python train.py --init_std_qkv=0.0174 --init_std_up=0.0174 --lr_head=0.00354
MLP neurons of a small language model. Each row is named by its layer, matrix (up: input weights) and neuron, and shows model dimensions 272-399. Each number is 500 + 50 x the weight over its row's rms, rounded and kept within 0 to 999. Numbers have three digits each.
Before each neuron's rows, "fires on" lists the tokens most often at its 100 highest values on Wikipedia text that the model never trained on.

fires on: " and", ",", ";", "ac"
L7.up612:476567493383523477528456457544505542537380538520505544534467570443566481594516442473451561467503513453482561538538522555482504473420485551498493451438516548535520476436522548536468568438537406567460412532433468507498558534479563480556517482560405483563503415480581431533485421450519424495456461567500487512489556516495490484503447523555529556517606442460384555493534540551459607459558

fires on: " of", "'s", "th", " first", "4", "8"
L4.up987:571556436475553445602570487484505499483544506490526478536562454410464476518460546493380569461436471485494509519516480518527473500467588471484486538571453502552447493478476517513612484489505494438479487475456550291459410561523443517540530444502477547549468546568530449495406533471550431473631425511492554596405533532559553404465503445508534442438489551496583450503470555488466483444531

fires on: "8", "5", "4", "6", " |"
L4.up174:509534505457502607560593526453547475559535514536489521506503468439543446468512515495520510402501526553547494430685570472477557455478586467480434512463566535513515401570535521427489485595643591404484612482483495488551549485550453550526467569526488528488468526458408442525456450504487398492522445517525513533459549448474503539502536404448506408494426533418557542451547613465504463562462

fires on: ",", "–"
L4.up1323:482418498491552437603506448486504511495525517545443575548565505511568480499495439482438510390415481454553576653554569491416442504532564496525456568458526550533592395568443508544498505470516517444518575475440463530543492512545538550608449557580591451528555513517509499587461481470472543446472439564480499562478432412628356476511442533520566508488551401481552502445548543553474385415438

fires on: ",", "),", " |\n", " "
L7.up1133:482526469481494492539577487590544460503556426520467555530473538519519464429478482534487451453422483503550498550510497557457423473407522472523463581395478589556567469504415498391503514503488511457443473499502560452421530579583548537490561463525552529613532428557481478536411444479504523475480507503454470504577599501490414553511551497537541583466588448489489473606508454556543566460525

fires on: " M", ".", " St", " m", "2", "ulus"
L7.up274:470520446507448600520489546469501421514532468461559426487488461536443521462512449586496530443472451499547558490397529461610374486510639485504473543534474544508480433580474507537527464510496493506548519529575522525481528479518511484567406461397400482576521497588505534557511480447542556450548504442520503613529521583632485503504532523607522516443529532523501467488513595499326595441566

fires on: ",", ":", " ", "-", "°"
L7.up387:352507507471464548594515444429471581464493463460451528461463442516510562420523512438459418519445551552551567527465561552471420528374582550471511561481494527592505542485481582566567457378456518551452572449450507547533454491444528404491485625479502449537480487422544521549528485512480442449487507694488590488431537594530522527511440463560527413511483513544470475466541461573457545534481

fires on: ")", " to", " who", ",", " may"
L4.up899:601478489546491486565523448465579541494473646548407524539488452542515498611498485486472559496435503468558574546617430498492489467449584447523430515418522554462486486447533449510493542523495510512488480478522467504456424447530580532533474429624573445424530460438518528544474455623492529503460528469436438460469523569549441509536412504522539534594596505501538529413482567468443483492408

fires on: " ", "S", " V"
L7.up1566:506496502469453550543418564459531491488529520448454535451409507531585546473422393629554469387523579478488496498499520396439377496452494470512462563441498427548432472545512479437534514460527465538569509532452451428538428486495547442456469503475426504480580426495519498502481473488519457476571591443473574569439496480473521577549566477506567469566461453526525552466516528532392527522566

fires on: "-", "+", "iz"
L4.up1311:486509561479426589568482496402449571501455517512504529496563428543493540586509490507454512474574508413486495583527466594447467459512561522506490492436550557546448341551533576501510423584508530480486452431470434489453415550531452467499517558569473501546478503440434418458470443501567527404537515511446547481547515559619431408510485456581552500416581480436516523512533535518454459468449

fires on: " ", ",", " (\"", " (", " \"", ":"
L4.up692:588535468486585476539573468432485485524517391514466634518439505457557502569497479533463461452514458457447526504507601602457509445505475531517532530551460661524551537446469486508545541523501418468501539458457524468510487439508519491568404371554505455535514514549509493465569450575521518484523474432521537557427461549503555519522440485500471531535441471510547587525470586547460527484543

fires on: " "
L4.up147:502497497540398503464472603501498442498507460491556589516416491536442592607469489519475548468487488459574490527555593426495558477445452508461443510522398474597518515464479529469578510415549596505534585572417505426509385564479478463520488433490460502474528480560451511540514443528408458509529498549519488503468446540535564521438415460537462481487544531464534506481459624422501441523408

fires on: " ", " total", "1", " command", " all", " honor"
L4.up76:451601563519413570503501423546510500460494471428405525538512528502518554525502471487490517441463536502515511510488499512507500504494556465388429563421476477577534525540451608548455525570550558408564568538564481418501490412536570491389395491648496553502470575546546464524572545502481559353481471469576442506464532518490469485550553517590425470459488556457431547502482501438464419567517

fires on: "\n", ")\n", " —"
L7.up2195:553554605423620444469540513414434456454390499544525441540430420492509501448572538566490587511501485439432408516454454525423488547521475417548491483542346479519578535495532576494505463599487524542397495541560474513605416433511516611591443542442515481495495589475481505533421474525547547491501490524542529505476501562546486571465489502545495479595432464504531494476485527475455482557534

fires on: " more", ",", "4", "5", "6"
L7.up456:473537577551526496473490434565406420553448482538488466482504523416598564511564388584428561448494468526578477531542520504494491474567421433538494605486595443537542491585464480459583574443484514505399540507449614461561461482572479611515540505531459448490518434541461470430474461469488442549436589547462502431449560552523387494500492598532523459520464548395551464458483549426462487488484

fires on: " ", " of", " |", "-", " to", " first"
L4.up1878:456466562451544524479525560579520509459473396494494456495461398484574500545516483580490486480457456558470600578488457563502455519464478446482492545369501524479541484523455509437493471432479656509450499429522444395528502529557459504455484548592542444452389593534530470514508457550533483485456494516547492513488425427532380569557463460583544429502452427547418544506442476486503542515471

fires on: ",", ")", ".", " and", " that"
L4.up424:600442517454534550428459537464587571472584468486376487495423531456510439582558456455473429442432458540464515602499554476486464505534561532544434479475486535547544493512509432490508454396447485543484583469508487485538431519522560529490455355470534396556455462551539525451450473549489451511543526443513510368502455489476396533497448438435571476580609504521538467456532469479441484574571

fires on: "2", " des", " of", ","
L7.up1250:410616579539592502512521541502438502474444411441524547493414501496540557544503503474470535505462541522592522501541509536493414563506519463492498515454527517544482487580433475454516572447555487426521509533498507459413456487491503511524493576502379488632576515495563466490480442535425472479462503554546529435516554536465395446499524477514464553514516481501470521452487527532439458515520

fires on: " of", " that", " |", " in", " ", "-"
L7.up1972:508498506457530497476572545524447485452475492541437519512527480383543444475527569537449608498494552531420587440473550471519481560432376385472528559487461521489546508498477435456587525478506409444573518518451455484386464483441490505502414495588443446446500475569509506520502593453608508485463465466469528471457498495479448474464597457507561483452441538576465496479530515478447542524495

fires on: "2", "4", "1", "3", "5"
L4.up1643:496524561509502457571611608554546527503426382560468551488475443551462481546557591561423448507460420525517470502439437596400432477452648516467423555474562521416514394517583542514562496524521544444396541501501484446429523441515566440531535520483472423545467545540512518518446512544503444462464461603471525472570559497579491511502520423557565459515452460479488502487497547576418500434573

fires on: " ", "_{", " (", "-", "0", "–"
L7.up2065:592532489411449583498562595511466517518537515573452485560466525498580410463421501591463484474495530412450479477465561511449545465496548429525515535482448523554488576429544449568516486533515530481443521492422514448555474444529574416547538527581463547478407493493503449481469509552436517391549559461474619517520474503500485522524511485472546437483476458472440518530552536482478583461504

fires on: "6", "8", "3", "7", " joint", "5"
L7.up1131:491511495504498526525519477514445486463490552505497537549463486449501487460506512587463499479539464529433446466429514465412432477418473449526479472525572500551510463560511578511465502508533588510581524517528468492544384420431511516567425481551473517489568483463545492493540495504569541477534426498481443522437518475575511507563445436573496539458509497440492473419527522524425514540556

fires on: "6", "7", " people", " "
L4.up551:444521568401479552571600554588403556532569524478578518518440486483494433485503395592508491441476507433573504454462483463483540531474539536444551496487377462576481469577531546478475474449545568460503527494416360511470449501448490465605528454531465448522403412526522446463510527436533544497440432542468528530503504557572524445402496551593505489474528582478563532501580596551501546548477

fires on: " of", " in", "mathrm", " to", "mathbf"
L7.up2216:538442483470469530545560565496531590567496505595543415512517446475598454453539460544492503390491512408476466396444488442553476440515485422467386544390489613454440504505497419431523452504426470457638526509574529435479458501524485505366516480488437501602514433496514467586488543484496472504543458497455465483556524505565503482490532440503484450477472523559488489422521489556470514504450

fires on: " National", " -", "+", " Best", "-", ":"
L4.up1982:506524505508491564584522532403495465479400597501508526505530481487488426487534499532535572452338464447493437503490515565500548571475533457457494586553490521591451475554492548479498462556531621458464571510501525464475447551548470469533471488490464558509483589606477464519492513456613538467525610503523580503496491418562509351476536530444515525473511523474530451437500581440479421572351

fires on: ",", " and", ":", "ar", " |", " film"
L7.up2162:470433568489449598548506521530549469542475531499420573436464478503449515500460490512455517457521424525565463491526449533611457508438602543472444622561485509502499526521507584485521590519500537424508538463548447437461478451483566558510560497489475566518414484461477414518549509464543472450493401565525609578491481508549475513510515525500502488387385610519474462464471558571446526535360

fires on: " |\n"
L7.up285:434440479523504424542543486560485514527466500506454464459428531491530523454463485491477537505494452474527503569482440517503492479444497417621493597468462612516416498573534527475502610354556521597427446520522604454482489566419487572482501478452467390490556550485467488490493470439513499503587525622478467471583473581502475478492469548441534494397554472503510377518475561457494444486500

fires on: ",", "2", "–", " ", "6", "-"
L7.up82:497511627471517519422509453541514577487511472557434451499434436433518592415457380526474489495529418456541564551438567486450411612578476409583518551501503493526605480540502506576468514548488400499456523498512420518475471459517634483550562581509480477516472413479557475484521558481548464448508519561489469483463444537524372490523492445519516508492563481539512451470363612532513559420443

fires on: "\n", ")\n", " |\n", "\n\n"
L7.up374:531421502563561448527501626507473522526525448494457457516510574473504522549509399451510536494588432489418494528400517487455360513463475408528536571452493562556540429525581564520422506538443462436492489532475469593437440443464427544418507509541523465536494586552543461491566470584509542534455470584385528526429416510569428528519410498453571535436481444473522520534425514506471500555556

fires on: ",", " ("
L7.up1146:463505649518508516558581409462551522521435522414493505445482380509496517535467514537484517485416503481556541465519488488496533540558487510526523515444565523528513541533453473473558541447512467465486536413469431511506528490474504613521491640605449559505510420486534489555514453547463457465490532556528661432490463504507434426477378522544519458551514473529461517453523657496497460432443

fires on: " both", "2", " either", " such", " latter"
L4.up1158:525543501486586614549435551475541459553468525549573432479458535465535492556476516563457441466379457475511496495456497539552492513528537495524461450455537477520499503467483509490519441545482484407526555470560465537558537530458488487535429457510484521508528424589581508529523542410505435374432534501521573468450543493567500534389460496585527544495565531489506465427474497550454492462581

fires on: " ", " R", "1", "4"
L7.up1165:484531507591642507621591578538523449479483442457396620495532457509498567489555412570491449412563424495518526514566500630383505559483537513515533559507459399485438518445537417564478508450430528505539445422507475560475520413523486455467514554507537527459514515456599536434449435582583583475528425477506495531489485516465492442567490491450516611508596512532499559554502517490504512565554

fires on: " |\n", " the", " "
L7.up2173:492562468532469405501496540525373462511474482471499518460550448422551494528427491493514485526492405508446400526569500417536493465405507524494539579414467459519423446542515587437489510467405516455464426591400529517492518485462450475508351517388507510539526556467370453456501493496495471549456469438431487550549543532456499461547541516487573503444498531505581412580568483431455517512474

fires on: ",", " limited"
L4.up2055:482560542444511483462425536475458495423444516486523453463495581530509519513481466504590436536469432447433414574460563493502411634469544450466419540554511522503439524513442512487562515532525515437584565475502437427503396509467436527499501487468427482562492524530495438511529467508524465398399418516467501556490537538507457518548484516520536602427544420529444548542485485430492549477541

fires on: "0", "rop"
L4.up818:488458471480496505487560458561483615566462485439423610508531376423488512546443537520511553401476496480476533549632438444530550559441519490476545495488562482575545488536464452501532545521500449468462579544524464465552428592501535561528417461533382511486535486494497481539498422478581480479464506467452444485440519516505536450419458475546545519450365481530532499467540507436459505452497

fires on: " in", " |\n", "f", " v", "t", " W"
L4.up767:549516544584505500564542576502483461512513476506514491414478497582505639454440447546541532425453522573570432467501551537522500526491524501503514650488451480502389497565492667546511581527491489411485460559560461442508535456463505531515511550531595462547562523541525499552519487527482526475637531492511489493450532502521498422438517474496580541451404440600456455508442571522524455450482

fires on: "2", "0", "3"
L4.up89:621457518603506566500520469487463595501498561570406674438475521494497423539508478552520456532544534519520460534547570439458499519500516555460462604530566452569604503528506514528494435434556479519469493527462493516480486541544543482543452636502398512526601422508505445461545504414531585482538443427393496454442597526487534460499501497466558522397455505505570503397526479561465530514484

fires on: ".", "il", "st", "ñ", " an", "a"
L4.up1538:516526496572467504544635388504481527526433590508485582475479515488573472552620484516433548479445417441571456526468556426427425434411494441445509552547458407576410392540505561546531480487482543496496543463489525489464490545471540488447490569432498512489463567520530557508482447460591483543540491512480516524527512457488463503474434479632511521578476486580505558477517485453477468541480

fires on: "1", " the", "0", "st", "4", " of"
L7.up484:498563581534468460525487478576401537466443439433458576504551370469507470540469507480520564408575483517497469441486504529520494494462510457575474420505509400599553491525476527502550401523473466568526573504526519505501496563456455529566486468521529570526556450461497506540477488414421481454574554424479491495490569523557489449452511490599510521460515477559564468522414617498427617480467

fires on: "4", "5", "3"
L4.up2207:473535541607453479456489426509597565570524439533418583511514488475515502533456520530460468393518535462382504641506439501440464387491534515478500594455534545507462500563505498464448484560417512501464546554569474419513430481553510456527458548510487505497525577524522605491429568462460502487511575498469580507496466485424454490529476481498531527546455493598450499520483505502460423519491

fires on: "9", "8", "7", "ew", "6"
L4.up738:462559523400564479538555537554411502547503515552525431430447513498519519511515469535549472454521481456465567494548450502557504575431495498429550509529424479511538437526478531517451509470574502549570503519506539487492476573472513556492496441514422460582474462422478489446478432573640526461454570413473562516491589478571522499510655503510507557492476555431567513502502537503493507496496

fires on: " ", "1", "2", "9", " Sch", " |"
L7.up1721:446478518538435485597481469507582522587524522555474512481529513589519468582566479475569515483446488520466463515638472515467482473520496521485528498470452529528481533443498559587437495417544535402435522515555462476545432405441504492519500542553561501513609455588461474492530530456452526521388552592368494422451642509468472538507518482523516543534425494529486472464461532622472498490552

fires on: "4", " as", "–", "5"
L4.up1966:437513531526474553553531530494479456464432414551526532484474470548511443492524521531541560466559447413398505472474437529450347452386586489516582480477555575418414538552527570477546530417552409478483475491472484526556485508513493425593459533436432387549509423503547568528438555499533538524507536445537535421555591520528464453560508503557500510519488522586441528539527514534443516457603

fires on: "6", "7", "8", "ab", " –"
L4.up570:507545480503496539497566542462492510564592579550445525455496500565487507576472502475489522461402489575439579576505484461444513557418509474480503419522556410539467528567497546595522463582541551486447539569514527564447570478593509587581477456623454421462453527497494394548524414478546473426458455490504503530463549455491527470501529562491549474513510447504655526480487514581440481489503

fires on: ":", " of", "ie", " Ma", "D"
L4.up1845:524431516455505500514478595474512536509520482426410522526469563572516433535546535473456603386503466375448549510551551485534587472480538484516489481470514580534539514533498554621535450565498451425493581458497567463442445505492444528579449391592466474466520438410459481531524486580531407548587426470434548504496474577491499471543484517577568644475509450567458492475504516478473334534366

fires on: "-", " as", " v", " -", "s", " to"
L4.up1255:461488502550520531476464499485518412588416435587420538469511517499587571525557520595435452523488517580549412462532440533510504461499528477492520546575530513519497460565645470589576526528466503445399511589595398432523536529526530568473525440450504515477576517498523539508498453421498359486485474528539518518615499515552534447514507560492532537470518439446466543516442513478461523551497

fires on: "2", "-H", "4", " follows", "ulf"
L4.up776:493476550528536476618600520558478538487505535475480497425506507491565540598490528558593466467482465551479451510522478490384487509588447533443493586483533477476481525553521465562494535556467519489460548535577505467519513476518475535416533532563536446582485440566473385535498511433458501466394495515506479511543461520482499526403553447421617513510487423530499421534491515506547427466452

fires on: ",", "==\n", ".\n\n", "==", "1", "5"
L4.up977:500547555541503486435494485463449572564529646525404450558569556486514557476481465510410441428452469495447565588480524500470492434479470484423433478531547492464504507472399601551546465466513506395498484413502459500505470500587405563527382496607509515581472566455537521549571551507572508503544459461422462453545549500550323453566525475521502545416471550570577487535545490516485452625471

fires on: ",", ")", " of", " or", " a"
L4.up42:583502515439452465570502548541389478540490411491556603469484552396485437526527459521484490412531485536489479395501521453515455564391478526428557521483538546548599523510556559346550564551487454470527572568501372486482522501523490573558371453480582564476436488558512501477386486416467446524526487576547561558531564554573516441401573464472494555502442597514448505510525541440494510518533

fires on: "0", ".", "-"
L4.up224:462496662469462519452510451387580564395468473488545619369538481486627545545561499441497487427552433403395541504550547439437495446383528479462573426487483468523510466490485519495595494373509509584518544539455449463442519480570440490532412523508410493541512499644448510541551491496451501571522487532530531515454422488502478445411475561517509413475491586538410586450532465468507487524558

fires on: " |\n", "\n", " played", "0"
L7.up1362:479488486488581466540494548569461616541482424629484465429479483483464508458499472486516592483482452484541427547487521384419470527500559476508443533454493601476477390589482528521473494506471425465426490519451525500513487456464576430518509481521552470563554558545475469491476484478555504507513500483519638446553503513539440533500408540489514600515479600584463536614496515531490514451511

fires on: " ", " de", " |\n", " e", " and", " or"
L7.up1594:504572518451537505467534525550478547491557498486397503530530457480542361551448471495472467437450528433466524512465520508526584539449565458528539550312453433449445536503483485485487458486484484529508455472462492536483443500483515630520567441479465486502501529564521469440520505434550494474515543540542432523473468485473408547556586504515561630527518498525446448542554428504497499470486

fires on: "-", " August", "o", ",", "|", ");"
L7.up237:337484452463445508498518526480520529450473486537478500475552508463423407532572470475523535485397533464544546471440427529526552483498543483468474491498479499522498508452493558563494538518550456466506481503600450575486541399431580506515545574625585468426559529542503587549458463505508459440453458525509544583423507530581544536439476566475500523535462561498590587359509513632530578507431

fires on: "-", "T", "0", " A", ",", "."
L7.up1117:444490470487557401570558526405462538518447505489483554546540364517589531594598470499482541497534454501461559576483487506532525585463408442421582548500535552558552471462570444511522439581502369521612481536448473462454445568441557467510505531603578449489561393540388480449405471438618547498544506508505586514490506463559431520466557483508461400573412541471522555430497484549468525430473

fires on: " ", "″W", "″N", ",", " mi"
L4.up553:523487588469494515588506487551469464496481465519418540506426470487483527490576436519456525562524458498531492558519482519494480513517475459501480516533450433559638477571475499461589484475468503533394513402505475425473562549397439565454523596580447500564529459506494482569486573536459491478540493618476560599515463424536429485414540542489524572454515519420539573508524496532440539385537

fires on: "\n", ")\n", "I", " I", " /", " |\n"
L7.up1599:503496549521510544483549509396531545562507487466479430541491530507512474497587442525463432533558508383495543491459510481410498616531476473512526549491429492577555461529477442421557582457446446440489444546592371511563420429522557540390446517500578472445502553508591525479411568525399541502571529562442522494469473540646539572586565534558537459464464526510477517534509553517461526575553

fires on: " ", "our", " Annual", " (", "1"
L7.up400:497519516468458490541562386486581550576504419581458417536500489504527510526515503523579561528587540505534567450468484537494456428434673514430536539506612459601488513454468589544574435450535538371469431618427520469488456457563456510544508424531496482470470558513474509520530510571445490456452492555508507428440579456554520507507583444498483543497475489570523560474433491490497518483469

fires on: "0", " and", "a", " (", "o"
L4.up2103:501529591398462499563498570429496463543494400476585637512469404429538454667585578549526508335412498426496511554475532566539497492526611498425460467499539550518568497442477435514558521501531480426461479475478438429467484458493428491437496450513456453489437423553521432497480513571435511479525438562561480538452480535622474542526512505486535465486434471560437465455491527414462496471499

fires on: ",", " and", " or", "ou", "ri", "n"
L4.up1758:502491483385463438499556442521541561514346584439468539442485484485505477549493478544468512459468419533532536458540580428456530505444457471515503511454479533564544442537573478526586582588579491401456536420532383565539490456437548543507448539527535494487517405566515437526525490491541448479491488577516459567444561468534461506498469425488488504572459561529475549461627489487484489570487

fires on: " |", " the", " one", " "
L4.up206:469519643377450424508576503570439499479446447511431458482376528529425503521590413510439651429525480489443384554545579429536406575461474507517507496397488543481489522584472505517530502463522481538514474486481451457521494495442434434517467509510544490506528563572578534513369501535612467437471507539489558501564387639486531515537481448609522481441574649552464502488559617493464497548454

fires on: "-", " L", " \"", ":", " with"
L7.up1118:547523487457484565567500465532506479544492395482510562508598513542583441460485405531543449436489482520436468565557587487511473480556501489529483512472513550535513563510435447424511536508591487525466555533482523460524482452376506419548453527523520423474438401487515533514516512496529443458533470495524506478526493435558442442526467455485506518521477458461431513516491512570488460496494

fires on: " ", " what", " Con", " Fer"
L4.up668:468580547403490412502569525489543454472491463485475581416447507562500550550473494564530469465490505459419549502518546437542535444532596518421473488501409473455545450445526592663569490497560482470537630590491386491561437593487536524456420552572569519498597484531406418476430392516487513476507542481530476539429451491473510411456459517451616531536507483579543480564446561504563407669562

fires on: " ", " |", " all", " career"
L4.up784:454522482536542528558497535514499468518497493543457500432542563469461501475495353541472493556481487487435553412388545471454424544538498389489473555490531495511531551600527529539459560481526464504565530526417422467409454504481502507449412462522420484569548533497573470522529443510478401472604466489531526505385522453417487555480569435565492556494516474566553507566441538464493490508563

fires on: " in", "1", "9", "7", " Year", "0"
L7.up1844:500509480529453478531548536531570523488497439557477567437538388612586531513521427562485590413438436576555475463581581539409439490561598410553463523422513467465420534448478505562528530481479548422401471535445476478449401451461537581471409494530527447520489513557527554546554516571474495467569502492543558473513504505602423468489566604492435468421478487477354573447523571430507502493581

fires on: "-", "2", " st", " of", "aged"
L7.up1149:483480611440527585526562533484505540542498535537407588470512497444442535509538455459459487482471462468586523561562507567562627543405525531457532463433479431559578441510550467521504493504564470420437498493434479471440397476487506512445465537546513491490463522597443459525471538500528505513564528434522491507510544532533394507448594610497534484517415455520472524516599490447432496432461

fires on: " ", ",", "–", ";", "0"
L7.up1877:483526514430500534529599551437469503469523458572402466439484490481563390457529563527516509535557477504460418516530451507532483544481493482531556534495480474539575528519495523504513437521524400416486422502510504490463483445479496497452426462560460420468459582583530525604447522535473486456593432551535512596416446559527516595538502542499458502432468384495543556573550545548396568488491

fires on: ",", " (", " the", ")", "),"
L4.up812:530470591490465490462532624505477438532473511461434498508508486521505523549492523488474500400558436553510561529481538438459452576557485517546574428526441527634527524527516545558545441541541529489540544482532444451493470375491541518422472471500548486510444448477495434540512496596441445492548380590528513518470468454480453492469438490524535451539538515516504453495469539440471415485585

fires on: " ", "–", "4", " that"
L7.up1827:498471487435559453486528424493487497513468529419479582574521417602480549535457509549487378425541449501444584558475487488469363450442534519585557494524596474487537571544569496528517396461392597532518462464472502463544418478495514526521523613515492552453532565465607478547505430534505466501481478643523505500479429546447465523536455480520574504527542524625577515519503569593507467459497

fires on: "9", "8"
L4.up1096:529618564434533507456566507485471495545461458487493485546521534529490457546439529610525498495483460484479479482496505544448493513516437529405500472513407470480492496569503522467567541529606483530516446441477516479522429521507470526483360559501496375501462492522545490532371432603458485439519465463491532469499534562624501509453470540500525517584512407436498509411502502520477466458513

fires on: "2", "3", "an", "1", " of", "ı"
L4.up1997:507462511585453471539489487582449519565495382467460500542463460536517447495624436559544598473462472402479524501450624467448499537634537518564479454454583512540542521472543490541515489487490424458458478531429490404457471534458599555542546488558557482559561445458480613562458481505470472520526579490510464500501445521618471465495468482593529446484505551497496438421512534515501536519513

fires on: ",", "3", " -", "s", "2", "0"
L4.up270:499443535429561562626482479568454430516467408544447560492440503489548490476560438583410441514550511496550472440472477514441502550502543468486451498538525496449515517552501564522436548580426455539429501547463499467492399495524442528548414545526510572461558469592539456500506467547438472476513522532466476526613584557568492450509468466464542463489400573490451525483463498563540588433463

fires on: " ", "–", " Annual", " val", ")"
L7.up1568:481579525498499517513453507392463466430526564498468581569487521541558497546459494558439464360398494607568512513510482469497523423472527444458537529486545518464462525527449509478479478506503502493493568517476488493461420526578508569503503482547496570517623506555463583470491512478561503516481544473481598463506486422500473469602490455516525530533463469463533546476531512424523478552499

fires on: " ", " |", "am", " m", "q", " it"
L4.up389:432483492513443613416518521500591495546517445478491490595468464555555428539450422518596527452502450481470512479487504473430460497464495436524423555494415462521453495550494511525574450503542455428530616439414475477505467513525438505471453408549420455546411448472500548491498449473508509494543515510492533435506439523576436570584457475519475528618443469569468522446555448537526538459457

fires on: "0", "8", "9"
L4.up1349:485565512425543481453541433509443403542513488525643500463499550585482486467511446507489482530521381409513528427454534554457420542468526513537538489538422552451535430557514570506526501496598521467391447508470517491551433589546445513511487590502385457558507448509508502517464448444496505489459449465485630537544458617508465479428464409456601522545596522589509602569467471482483597510463

fires on: "-", " $", " than", " over", " John", " of"
L4.up813:529506619449478485487529501477542490472440463553545534451466439481492546465569545541471463472515455500410359484610482579538519436484549504467435536462446508543544477384544568565562551450452520367431534466593395493520520487581428499571495485509505558604457468576502458544554499524534446477580511467493499517494509468520417497478506560490421511552515493485436477479539535444482490504538

fires on: "8", "4", "1", "9", "5", "0"
L7.up1148:467579513471518518498544532589444533524501480477450518556625463555506529539494502563515468486511437543516495506517412581479459402477598495486652571446495547535380540539556545470493541460484556523414548498539469542439459520509439480583484584498432484540525563545545452468521524559491480503575485567511610484528440466504481523547509505493467514450513498466483428503426502481492507419451

fires on: "9", "6", "7", "8", "%", " record"
L4.up1718:446544508511554392471528466476513560562481524519509533435477411497588519454484465523457591494529437460528590436465526546367420529525461556444540506450525538496518459482564565529474496387480355544397491491452507478461443533473536542551469642496566435560535495547506501429576442511493504545473609511478529585420468569520472498443477466591559450525477533654543531545497532565517470466487

fires on: " ", " |", "-", "   ", " had"
L4.up1910:457478572533542554546622461549520508504459500548473507505536499458488460484558522550466586414517488461501492598514490512532464493547524442493407508380536584529438471530528579463435536559465541483405449505540426419501458411449425484421518422536560466436431515552552458546482571485481437486563447563428460508478526534545470494456548423519454534512504540529413544425328537477526550511427

fires on: " and", " to", " |", "-"
L4.up218:523479497497553561624488510428409609493505467510474531340467526571487477507474500465519474430443542528613468602502476557517509502421508480485520614531527479439480499535553544570559567517462502534446548399521400497517499565478464560603543503486495445541527491488493505434469474476568439482489567575511554560550500516497489549496473521490529490522418542484526548447570440574401440580464

fires on: " a", ")", "3", "est", " largest", " an"
L7.up263:510477534485478536544553518535470510492549501525530667520567508563510523611487501533511449502564489508446498500521498486478489549467516458472556523570546536515497508400534551601561495431449546437476517531486601483574437451551521515425444544513555439485518530522512435478495551502509521433580484535467562583510496548521506437520454413570489520454437512579559448472534582459357536498548